Part of a small language model's weights: 12 layers.
MLP neurons of a small language model. Each row is named by its layer, matrix (gate and up: input weights; down: output weights) and neuron, and shows model dimensions 16-207. Each number is 128 + 32 x the weight over its row's rms, rounded and kept within 0 to 255. Numbers have three digits each. A neuron's up and down rows have the sign that makes its largest values positive.
After each neuron's rows, "raises" lists the tokens whose logits its output raises most directly, leaving later layers aside.

L8.gate807:147124143085169057176154166166087121155147146128151136147150123117106111143179103183052116116165124140100117157140156078156095123078132178120119172149128183135158151158146198127127149141142142113133097141144071144211181155107204154166102153131145181122167102084079122120113184142152080079095176164150135161135113100188067063108099099124059159099128071154137101149148110171123134059123091132171159137175117154093149069108040126128125101094111110158118101150105111119127181081115110139095132158107117115135188102136080114091174104151141156101120169117123086105118176111111162070
L8.up807:145061174148135137101201150129174138082154074127133100153102070159147097138132123093064105153129210115191123173180141111109113115181113193218119092135140134146121184133154185173190121129114125134169136134148129149139119164096079132122143101100160119117112145079131133124095135105120157122081119141113099143177198131101144087085122129171119125138100089120120138127107103157175112117083138095149093149175116151111145053182081141088120089058162134097204086115135102097139173098133125134092142158104123113148151120124126042077153155142133061112082154114150121098182074144085149112
L8.down807:120155139148148141137094129102086153136106155155102126087163185150133104162089105107151113121116078147144175147183107103096140164162121131093111131079151136111103114112140096120119126109131111128193127121088123137134133094118094160066147124124115159121111152160154103161107143096149124150104134115006103130179090138102151154164149073059124060122172147140082125072198050083187109174087115098185122166124155126142125136138178140169205090128124092134112124148124072126104048136115113139116076152152115174113104153073143142095091155111137128174110143108160139112136122142108078092
raises: "ic", "ous", "icit", "ique", "i"

L8.gate229:154150148132128106164134112157164118176171168187103144184154170122114112164114093123120146095142134096133111070188155111144156100089090226132142158106126125126125059160171122128130091126153150102157188125108069116156091110108130150118130136104123109142088135087131101176070094118180135104162132156145167255149141134078131120155149138141138152030184145121163109155119121105167101102151164084060083109110157132146119086137090166140137074140173159111127169143156122126133138140098154156095151090165141108135161060131108131182128154101158157132147150137180195144085111113096155135
L8.up229:142109074086120103133129142090142081189132148105136121165101126109149072110142121130150169061149113127164141160102095108143140137146125144126168160103141084112167161153036091102082178137177141137090101109144117051137225060112136095134138047170144138107167113160173107146092113148122110155095105115124131115098166102138103169145165129169168134158136178121113100091160204110102139165159115113084154162158148135145155164151130087106090065106091116110122182086140149089134145131125144156142191083110125099171146086139123107116112099115168066102129121127124153144124143076156183165
L8.down229:167156117105135184145128086147134144129166161150098159167120124134111132159089149146106110183144156092127099088188111094187165009116101157115114138138085068159155102113096107121138128113166173130136196074088039104095093116096095157073133154096117100148151150123158105114121137123100151089156141158130102240221079116054134148191089128086095102052187131126155073142126098146162142103121169068095175137176115140134093108143111148122118101142156144144140139131170105180125123132082115124169159083156131123083150110129119118127074115098161137103156172170109132147102113105064130142
raises: " others", " other", " individuals", " were", " include"

L6.gate1022:142083255139113076174154149150156150168142117112096079152092115175071189110149137127125171162123101139150146130075125151164115109126133160151128131109080121157134116160148078123090141115110108150105163082115162130124155055175197102129169152107127200155096129092190147131099103165128083139144125105129212139129115135154105143124095114072134086117122144043117127120141139113128159057121139142119138148149158054125168110143119134097121081176113084088123125114208118137123169114133165135128123122085109148104177085161122091132130137117194110151105132070133112178134196042156099127
L6.up1022:119061166105104101169146124120147169114147090100144070167106083166077158133167135116155187121146163091125157161092130169180085116174173150198043121064089066097141157106140166137084139138102136153124186048175151168115157091090118110158079144093093161127137150136152128150124145129145121158119129105111214063133112098120147146120153144083167097150099089103107115109115114045141179077145125150130143144145138069142180119168154153093142107123138142121145145128164132137149173115140146124143063120113122198154144124165095100122099135119178097116136160072132110148166159123176088162
L6.down1022:128117018125111156143082097096083124121144158143113166155095135139107079127103128119146137106144138119145098144125124143112091138137132103133073135129143134102104165098156233125133135123102133141161118122129115149100117157088119154118094113155105118116117110156071081106140152130119179117150183095136110087113124097144124121140161134181106174113074142189127084110050105094091080177126085104136105120098098155187144103149111155126130217047107147136138160167076099121141123164158110116115118139174162134139130162087141101099074094055081151134137132124170128102123079214112182110
raises: "wal", " by", " the", " from", ";"

L8.gate248:143184137182140139154148081155155146158106121162093162151158156205106081157066111098077110128112131127127171091141114158187071110143129118154129154160117085097099148158171087172114120080109143089106098178167099162068152168147154114104084164129121123111119080143170112084092170108165125132080121070110142156153100144134143149174078087100099140133106109121170153194106150151148152166106118136141199181152142163107117176105135117143130176139132053110149169156154157087122089162114092152132153177096142118094185075042169098136068095107100151155130111126160064120157121085126097124
L8.up248:114108168092121150120202152171144173106178150174062103089131137109093123091046153147137064089149156125083139088117143134124092113122131178147081148161071110163120111147123138103083076143095117089145128105110159185157173124163188115073134162110105158093131114113165096098044223100132087147157131045155140076104140145149114132190082078080100136098122103094147154133169105141092157113131141121107170107115131083077140151111101080115130144125126129105156186081096145140061112150093160115151125128145080102096115093106110101187103121133134170178171097096161134095155119143162172114
L8.down248:052049174129101116157151117140128143118106135143155100111160127146145169174129103074102119118108103098151149121124110169167111096141067158139172157174148181106133095124142136121174137140128063132164106145091148121151125135135145128157144090123127133149179139166096090160132090202127150115140069168176111147151110140139153179071143151080127110125146110093094072087154182065192146151155119120134148170094116104148062149137046179073085127095096126222092117131118117124148152158174095123107106111140123130102200106122208143143169116129105088153127100202111094159104109145099121076
raises: "urs", "ines", "ins", "ils", "ys"

L8.gate721:135139179145055164097153204159173096155154120095083128145097125100101107069120095154076113129095128082114126163181132128103186053101121152122147089150140193103152115134102105128088176129138138152155089122121154152144125167098135118124143108156112151125131062147115187147096155116155143153104079140145119125174140145142132072155144115129091152147182131185088120145162168134104094109115097137125134171112169156033162128101143138106137097088129153085134138149058120167135170167111128178116143161159181127106181144115106208200167105104200121118106072136167194153172158127089156162
L8.up721:167084140083102186074087160101126084095086201178118119055123147110120114172136128103132161118153103131120109153056185090139140127151092129140092126079150117171143105145146168105062183189078092106167133126165086120125189164133150103156103116170107128042145093136124072157108145103130114111072137118125106125156153108152116104120087091082111131173150166143138148159056091129149121125132089129138149100142130098103130068095100143122143138116086164097159189173142119152109117143138080143082154126135136113122152120121086118135092107155143136118160107109077105137179090156069157161
L8.down721:157154155102152160114145087182140143120115181099097164125149103151170161184045116124133123152134141166135121080112123109100071163134149110119131183136136104169054120133132074132133130128110077109104096116184118081122110134174137135161106091110160138105106096159143051108118142134130146103212130144192075142173104122060141130076149134089078158121075120067119165140135127160104084139177181159141088158081126098208132144141173124152113150098126135106155110120146148080174090151147035107129200088112116155134139146124164029141170075122101157119184122123102085129111106102130125169
raises: " reasons", " Goals", "ived", " result", "mber"

L3.gate627:115186159113119080181076111154048130096125087083147074159144198109130105127101075175129121177137153109087096119158093090169142087158178108174099125156148157156139147074144121140085125142128095118153175131084086094122142149138099116087168117085116087129128136104076098161138182138130165080161093119075141077124137123123166119131122159097065126168123186112149118128132106142208083087130121133166197074142163151151136092138129122178101106164126135110128075133092168140156113100145105152141167101061154064208138113152123135107182112119115138165109148043102125150098208100089184136
L3.up627:172168092136117139168161072129130160185142071129145088154109110154125107079113156174118151184115125140096117113140144108084153154103155115105120134125145146131141128119136157154153057118161154108104172101103071060089099145120116100120202107125155115075179117112141113211098104126106157088124055157093165085127074128107144098088107046127060202138123152113147140145134107136143110111131148120111148064168129111164088119154106133189151128088150103146117081087151077130137135116088168117102121097146120089045049082189135153156082120112136210134091149048131153119075154095128160070
L3.down627:124137106080143109095085143157061123077117093062107192132160103131116120144152079082135153125091058150116174100133129112123109110117142232112106131194111099086071160162085082094188140099116097082092157179139190081103082120200114164149151119149108144109117128128194098135099160141177112134075138105153117197165119174101099136092110134141153196142135107084108152176146136138132152163179051152108151131165147067103121132118163117130138133124135106146155112110127148088132128157132129172070105148135185144117075162109129161133121089122094133125153142121153091146155133090162164130
raises: "ished", "id", "osed", "icted", "ated"

L8.gate544:137089205128155128148106088139111089162128080146113150103067112061131096115149127091118085085118121182101073110131081138114110136130137128049085092109110168123134164087120131138162128090057111206082099100132131114132119123139125099169158108091145185138111126102145119158129072139138086141187128188101165112100195142142122156145111103120071171099193105220116164164156094207128129169045098139121096193122163154126090055117133143124099143067138118141090193108120105174146073139195148058130141141084081096117094164103147148164131076127140141133079140059145130134165178126149108130
L8.up544:153130120087129127093135144175078158134193125188225100151141135126118121097193113126094155123139139107103161096126184115084085101138141114135065130150130098154167136144168120108131086119145093131119097123068100166127130119206079102108110102137060147096078136085121136147165127095198102141164123074136147142120090091115076143134085150177157123119128123154111079168105218131154167131124087112117068090115137142142161136106068127104114093106145110052068083095185128201093120086098083134106129073136187158118073136099169099148154147100089111167181161141125139092130080078142112140
L8.down544:113173177168090157134079126113134097098102119074064125124125115133112115189131127136150148100120086119109158175129045136168206123099123132084181201126135136159160150102093188128098186093114094231168103126115165104128143146092164066124145130135187086119128179086149107136131123161122097147094095129112089055080121155123127169100117131098135138173179080136160127127100093127120079165125173146096118149150126102133133189154089181097143073125148113152150119146101156140160077175131157103175172155160146076089075121168105130089149177180121093149136120091142148101114109128137066116
raises: "ities", "itation", "ection", "icit", "cher"

L8.gate696:185119111102069166103104160112114091115161089100132139068081186145122124114119138057142170107132116076104084130135108153153131142125135137099096111123132153073152140123146089189106169118132135097119099161191116155182136167142121123151126148119150152139195158137140171142112115175131145148163080090104159117088094185183183126116091109141089146131157135093132118162144052121107167171166060086111099225105095103153139136164128074079112174149124158103152187168119125182154106224155118165125132149089134096089141111130107126074116035075135118131126075126184152166136110093112114185
L8.up696:114095115087148165126202179127142156120164138166180183118131146116152161161116193118119121123120104145222142154121093083124132227160081070159187131159118157128155079139111091102098148092106129142104165152190150169110090164124087146111113072115132139086160096173175126132167129125122128153127091116153173159123145100113155127090172148158139113111135108134133198114156099120157142175150156140134162199164054113150159180130171116037160112152124116106160155101124078133128084145133109056113166128090117135118159085154143117173127090126137117169163124127143179135147152079099135136
L8.down696:135130130098114138183135115088151172081112142109046189126150155148152115165087093137131115116126136141063144132121148131150107152068112184091129090143126116089092114103141134060180152077118075110119129135098096091114115123104094114072121110103088118053116129090165149113202099155128103099147188105080135104154086160122129133099146158073124166166130112130143118102080123150144165082156165121152109093132146132121148163099164101073118020142162110073094141132145128124185111150106099184134122098135093163146123105107151192141125124081095111183176112111107112120131139132142073093
raises: "nt", "ids", "id", "ides", "nce"

L6.gate62:140098078144131156139111152124144136154133187134108157158173102160086151147123135089084138119104138131145170127145170150203149136095149137144136071079136075110131124139129183103113163098097118166149172148115123151166156090142205117061091141165106106132127119171101155129143071108078138131131173092172154080114167187164067129111140163152166180151113136137169077149058185127082118121162178132148100113094128165099117130176129144168124019146159154107093088112156175197110120116126100183068095135143128135147146155115132165095118151149145112119184160199138113113170129164103105123
L6.up62:150098125135115116175080173208117140143101117145087136122118060127073161131117111075142142181102075148135188096128150199189094150166145122146125145144126105107198137063076155103157149087099156163135112132157130118097152113145161105089073146173129049170105069174154172126153101132093139180129168118136169121109146118160096134141179152099137166098171124124203115120135162138064128151143180114141106103099072104130146158138109096125084046133179173102178108160150106155140129146107113172118093139161160095140117100101150137115147121149144129108136152131161116118140128189139075117
L6.down62:094154126101097130126164088097134138148161151121204080148107151128172087142136153171127121130136138128134067131139123075052159077137135144150126143123114156095073138130164117162116106167154121088086124094105131127141132148141061139197206144062139151096145166104118101153122138156158127095106077147090086126119135110074137119109119109119098076113073162113057167140187092122181123122148073135132163124184191154145118114086133113093144210099090108130119165142108106066117097115157125091139147093113112126124138093133158139113143113112119134163079095075093126166098145127105153136
raises: " Entertainment", " aired", "TV", " premiered", " Television"